Part of a small language model's weights.
Size: 8 layers, width 384, 13.8M parameters.
Architecture: LayerNorm before each block, tied embeddings.
Training: a variant of Adam for these matrices, 700M tokens, 10925 steps.
MLP neurons of a small language model. Each row is named by its layer, matrix (up: input weights; down: output weights) and neuron, and shows model dimensions 160-287. Each number is 500 + 50 x the weight over its row's rms, rounded and kept within 0 to 999. Numbers have three digits each.
After each neuron's rows, "fires on" lists the tokens most often at its 100 highest values on Wikipedia text that the model never trained on.

L5.up472:495513574561498481503520473471493505464529450529529506563381553599465571425543504533588489502502426522431534478481502535499491452487523389512511516469572496525500487509505500426427522524517499351522483553370498427540538472527565589469514499450514520585417540468469458555513546480489450488490434473541531472558510496503539450471511491575548568521449423478469437480456495439521499543496
L5.down472:546336448472553447444423528400487545513565503578443525491513449568547393455496507526507521471493527488538491452465499438505433497492528459440510558486464455501461525462450518504405460486479547534429561507513479551512491465567518518477438447500555444552518483469522429544557529449536448484432482491499529537491457527524512474476456497504611499529490594475512485596511546462549459501511
fires on: "ol", "ress", "to", "st", "un", "ow"

L5.up990:523396487508530444548468449523438556415468455500523559505505396462521467499447490474482525481513593460407538429553506512490446538439496469453549533533429527574561510464514501406449477568463393426517533448493486439491435524480469529396546468454619531447416489533482534469492563493579573531444551511522538502425448441447542536484449440520529509579492528332443539476504498503550391558499
L5.down990:627541480541499517513499534506519467577553529569494427529518512478521494446573465486515462496499390538631479449468445434435528459504514452509505489427471504575432514522464439522551502443541475462506497463561537595490503373411553501506558488488494504476530425548533495538412447613575513502452509489542433488509635486512522505576572494543543426501568491606449481564464503558534500508485
fires on: "mp", "ist", " had", " member", " based", "'"

L5.up474:506488498470422537489556465608490476430542499452449487484493430418416522434481481487497451524499448508493543543632487535366451551524536536538492554507518516553455501513436473507454497501498530448514502528403479573554440454482583432486366499492429558519502466485493464491572504515535576499527549507547455542464572502530550495580502431567531538517596551467517561481427460415470513443401
L5.down474:509459469458466547415474466451491474550469507461513455497611539542529452514573582590536509471573452454429529450380470514574585527546495475489509509523553420496438495499536453392564488489453398479498549420539454510524503527512615523427508542455538537426536510479508478463476525525575549422497501453484467475574423455502523448493450493496506447509498543500434407545454392530457541514636
fires on: "k", "ta", "T", "no", "pi"

L5.up692:531475460554505449452523494497575526493396436403501511522473412481525491393506511487534513498486528661555507494449521435486384550520457521481578465389456504576434535514497469468467464527521546504490601555524511490492527483410534539453525515508527459551566486546489551452526513521470515483513532521442485531530526469499537581528618483532478414432496468464434504426465547476574495436457
L5.down692:443522458451457547390552463501498503537507467558478565445477538473487552583492508591466449517529569491466416438480504530513486477502466611482499530504555376424530545431445444508494490399498480492521456479533431496473528559409424449497474454622536534565409519430486432483472550555476411445430528474507461555492526570503446570568501503552602567497519552565418530560553545552480506500462
fires on: "ic", "ing", "ent", "ti", "ular"

L5.up1277:587445412551534541496553446545383437453429427526482412552435411557523521561531522506529514488492509529461548502447507449412425491514534472463418470564605508516547478506511465484383563582469457510553367459509473480474520508520403534547570488483484473549423507529515478559620513393470550582496517456484571428509429427463476453524520516519532530542431506541536405532445497566545370467518
L5.down1277:482430434459440531407478478535502608465534477536552649485518527522500485506491445523505409417521409502528452600480526550554429433502457550456531562490489428518448594499543523539570489460486538490502526548549428516440521520522628506566458472484535520571516472528453472442455495578552492541540499514476458469558523429550410508525518503493582471499536515630434544506581430544492521487484
fires on: " St", "ni", "ous"

L5.up396:401443527603535525544490425477452562509504516555530540602435488538457526584511490465504418508495491560520508473501516516489518523493490478454517427413524442410497494529498506507542453546462403471510472526450504449491527484476435500476491471458502412594471444586532491423463461519469541529504516423476462530513498502504434485388499545458680519455560555453459531432560525396509506540472
L5.down396:442457536542596552482469537553483489431438626440496519489500549487594506453519502366548420530457513552460458426531563528408475510449531510518484420456402504467546463534529474514505547500515519446492481451601635563501518463479485589432448500557450512463535468510475439462540541557441433472558521640487505468480617457484540536500497470479466493567424488419482493488413441582547487542544
fires on: "-", " State", "on", "tra", "–", "w"

L5.up523:507426472548535452508444532583409458522433551526540449478424558526456459531483569425470429619542531523516449405507508529480509535486479448512563635497560506568544481482485435439444551515538533424461399514510508446506444555479464528532489500420484410652506497566517515484534565467439491455559523555477474538491495535485536460557555399575458549456573522472484454400482569472472579503523
L5.down523:488463472553523446563497510516515551424580517559459503507615523391488507476493477488446491482507542509454566454536480525451534538475476614556486413512579564547478566561416525557543484497452491493621468535527482470470484409498491454449568435551570574457516482440489589500521429439466440556482528542455653488557488446545538570449521566454549488502621443553494512474485554507448532462462
fires on: "e", "it", "ator", "z", "et", "lic"

L5.up358:514507536555522480461497464505485498475488485400435565601469442440458445528415524502590505577540493553549498512590474551497420454502416562485517369494421375561493505485457489471461529551480512402534392529429466562533532562493590553520529450550499421567440489563442520514517530469474522479472463544446524365458468412473516460432513433522537495461511521350499535462425499562491446401463
L5.down358:476598488534642552513535456542471515477519515504475534469537502502536509466527508570464596429529563459533386493531497518493468501569491500480457506510523545531511481526524544518553480552514518509520528463535411528519446529457451499459529495592633533553444486462514534398542465521532553512563459474524553463550533565438569406462490466453553569604517483416501477505518501544570539457520
fires on: "ent", "ar", "ate", " T", " War", "at"

L5.up1175:600508469523540468453530531493520471447499577558493484658456455446545416443459524469443543467420485452546473421498507428544561521567440427531470491462558491469458542503500444456496495477477439469527470502477412526513494457474515479491514524568421578467335480562571525586500419458425488423466536406515531565502458451501637485490447444530595426491507416519488500539469441529463407569412
L5.down1175:529397518510524486553447449468556465489408582496492452474478427551484541545491484554479535615531514454553444560472532498540419496494471382449577510566514498456498450459540559474581623444498560528453482401546509506449494428464458514528426560462524467546642456485510561482487555592476428510450477578420415539591520492541546579582496525547469510479549483396393497506542479516495506458486
fires on: " Ha", " Hu", " Gu", " Ho", " Ga"

L5.up530:453513471582557533520484586529400482448504411510561542439562519535453524585506442494587475531495477588434516561504494548498490404514557516539555465490452539503470534487376462517469476541549568447486377592504414510505466467440489456513542557498444548521553533560467566517529512422474522461466516506472483487527482448548557477459556447477472482466483545416397583512553561476407532495498
L5.down530:575478414457549462501407514489495508639547540456451442559450516548494482486491464563502501460539488499599444494474428450600387563545495426578504473594549528508458425402546475574589497474448472500484474559496526503492493483485504606482466475552528534510411487480532474551565540604460474582396509545499478564521485528583426508526444506461514499571470522580571566563575504535540487557548
fires on: "st", "ll", "ol", "k", "in", " mo"

L5.up856:575551494498495409544500484487365545492500497555388442501473508491520536506488519469564569534480535510472437439501503408527434493529478476459486522548556529428453578490518544447509480524514506525522479475370497516518515462465555486498456511437541494520485559512586500550505574545429584444433530567496389530422547493437530465473610604536508399469456494565465540575592449507439386513431
L5.down856:475535493464455640486467540496517469544499526508560546482644455429557555493466502572505388520517429562457533597523513509408539467494546513475579485517566481546613475444465406497561630392498457447544564542554453499485453470454415531467416541455488573541430432517452484509488455440528471548518445421523507489536536459498457478512532427532485546572502532459618466407405481533518570543563
fires on: "e", "on", "g", "ur", "et", "el"

L5.up211:502460508490489480506494420674493483530592471438447541462480584475459374439508589464447523535464425459524492546534483445452560539599509502502518542494577612532529450400510439447543448443375533492497541528537470505470485514421620525535486494493514625600532526483579428532480539530461491418424582429447429437541578484532419415505563477540458597484637533455460572535513483420474497487415
L5.down211:439475502494556548495549645407553560489420554524520455498465432419522606578449491558509462469561597487506515457570497548535470459316513495459554517433461439447539537526451577518487530519508555534530483479473491510551469491482402440552432499511493435405533552591437591498561385468518441512482474559505482486482394500593571521560442535498589502487458498554480426481555503558503528477488
fires on: " |", " D", "ball", " Cup", " play"

L5.up508:426471495505493459547597542474417513514588522591522512505553529641528450640605486457574532455413448457455472510514392443498475561604549571475427535478451503549497461456521537420491534563504549474520429486452509514473458415484464467432425441422532532474513533477484484472512491517504477488460506355455469496532527489461479398414519571482512505438562525489538492600531460528508408465565
L5.down508:620575545498466517456481483385501437495484474496464411524471458510401601380383531503369471560570558557535549484585534538498389455437482405459574518480453456545561472489546493539505492548508520443497603545520480534565516527458491552507472535522458501479460635519536536455560472445520520494507408635543554596413475405501531509608521429534533524496566453487448455471385418487523533544523
fires on: "ed", "ing", "il", "y", " John", " as"

L5.up626:515454532542379494509494479571497552524524510457504561522504539484521476434471603531495329447480500462546501532483447532486416469522511567408501463491516432482524481458492487530549509506490510505508503613603455542532521539527448568436538527379498577454545561541456530517607518476508527466479477508502535537509492485552502500458608422443497510524494389477534534555462527525531518390387
L5.down626:479513476489496469594482455541470477452586527501507525503441471445521576535536353609464472488516408481517492549387490503500546553469585454553451484444460510492439509614507516469536439562457474516558643461444496467566522510467511534564396445524553444566506554488504536496502470458457473663448480579502448484531513423494536481534458491486469444500476539497511483578423437541477487563657
fires on: "–", "ly", "Q", " Qu", "-", ":"

L5.up793:394538468461460505523552478472665564476409502588412620573408492594471532486456550414474495536466530558544482481546569535503463467463390494547413468480513470462498440488433565485583495537484438439498469401529508496480520552400480477425524438563578422516474532516485516569511513466482493422479582521464428561493542482497425461483468559514612487426504539434411500437444542552482453433531
L5.down793:466580581492523526478420425593425409565468546504549460497509489465506505510579466449501463555569502500457525556522584426488482482439563385547452470477528552474574465484444478528511450362485564595528639497435482594553550607434551541497473569509408509553576537494493535537511476441458583496465492464520517467497500547583462464371419437486568348457481528515520555499538506396597533543538
fires on: "tra", "–", "-", " 19", "ra", "ri"

L5.up891:505585563545429525488522423443454509476596446462483504420479460531461460481512532484563514604561495519568587518444468420466561431590466475438438455396449497414436624450454512497489589554446498473523514494465508493505548506443567465487499467485518448429480516446507416609496507552467512558512681502504471551453399456468492569580522506551519506489479512518545492400503412501491524474592
L5.down891:588411429507595506475453536563575472498483496554452477423476485415586589463493455498492531478549447550427473498535534535498372494584631486494489512607545496564532394494433514487464540568507538462498526598450469491461459493527460546465560601503508558619504511451569511479439483463450450430506407492503582472424522525491583417490511451467510574438547522510480370498496549490594493534473
fires on: "ar", "ation", "R", "ry", "t", "ment"

L5.up1234:437385506480463423571472448627494488554507578540494506522404434463466526488480535439523425501480453508411566448524465550461510430437498496551532540396578485571467567486530474545506489471485540531484464502489464552532496482508482484516471520557495462552562543464489386540451434549429546489535470481512447405411531486569611495583519501501508505470561450436487506467557448533509584398455
L5.down1234:519486544503534491403434490494510485551539400468499441523584453404554497448441552497490447499490433530398558443486541511486429576468525477446421542490468623460538459457567577483487574590448500493590468487503418465476492465471578418511521505511541538594485480526543547542549519519527596496406411484426526473504520596492506556536506457447617572486485549529531489487451463508473483515595
fires on: "a", "pa", " on", "ish", "g", " pa"

L5.up1161:463507499611524472422556490483486508556569527477472571605501456597538524445468479529486470609612499548617429425580489477406525531536335469600435498482549469524471564448467615440453473497533516589568442496561536558498477534479533532531535502462498473526526506507526593512479429526499522504404419486497447413516541427502584516559443506447594461444498540524521533563503548426539502544525
L5.down1161:469411493568539513516425541502480558489494519508506496605518495547540500464529551397524458500513448457604537524457406483524602531412496515488469488431328529467514440562478588562422530513501517510482456454444544521535479450529603469443426454404541476466474400545527503496459427511427558573436534508515544579484549452477466550566459551435486529502579429493492497461452500434502471470513
fires on: "e", "ate", "ium", "um", "ic", "s"

L5.up538:515481453490536445536501509465505468400480540521443478450479490527507540561457560523537540521478418470478485540476473446435444464565417464503538535615481471498570543499509495462472489506446440487561466465523477477430499509480493554508479569494495545548488492545456327523541466542420398553489519367420554545491418550481474466532509444525447499485561487400378505475466497488420476469504
L5.down538:497469563592478490502530446539520551519569613497424471538504600507414510496567466528525545523472469484483421477431511484547453456518565546604503551469463481515470507495415505560487514429503528463497526578507527531511490511521520433482496438471394500491511505475527563516483514473465464369452551603483468567564497374563532425478493501481528472526522470473530462498621519413527486509455
fires on: ".", "ry", "e", "it", " work", "el"

L5.up1105:504509527595535478453413431500480551537491541483447481505546388576518461542516510351468537515478517508491372562554446507449459507488427512560545548572491386449440439492489413525533576557531540554530497490565520417485517500456452440502435450551456530607451467434563422513492425437419487552468491487568515514480437460443522467527569570515539459481552489397495461545470468550439475546535
L5.down1105:506508481526503497468519479456531450434512454584550527583450511441452576517490528526560438538496444507496447537514581501477539486465450438441444426503482527531532540489462456435538550552462460492433534485482455563538525511456487433498420552368489431540500581556457474512499516558578506495483510451416607491555581431507520595594450435515440556480524547566455531535469477476600461436529
fires on: "ed", "tic", "y", " National", "om"

L5.up938:498431498516551463459516580535549454485355495531516521498542471497449582526535528580489454594459446604468493591452459539456461465520479433509580470559539511543451472458476516464534451534472504519500429516507488503405526566507457540464478495607422596467487448486442557464559511481565472493465501465440431550475512522523466477465600562497588566538432482447409521545600496520510469563434
L5.down938:486526503517449582482486437478455531505617527514470594569528596483538567475462544446532531526555493487524491421528524495539552533472477464523512583392512397450543509532474373434455506505506472497461619475493492476529448387550473512482466570540607437514374534531476455464523530500532526442572463502465549361477554570506466547473551550479540470461480542475526487465467503509480462450578
fires on: " be", "or", "k", "c", "in", "et"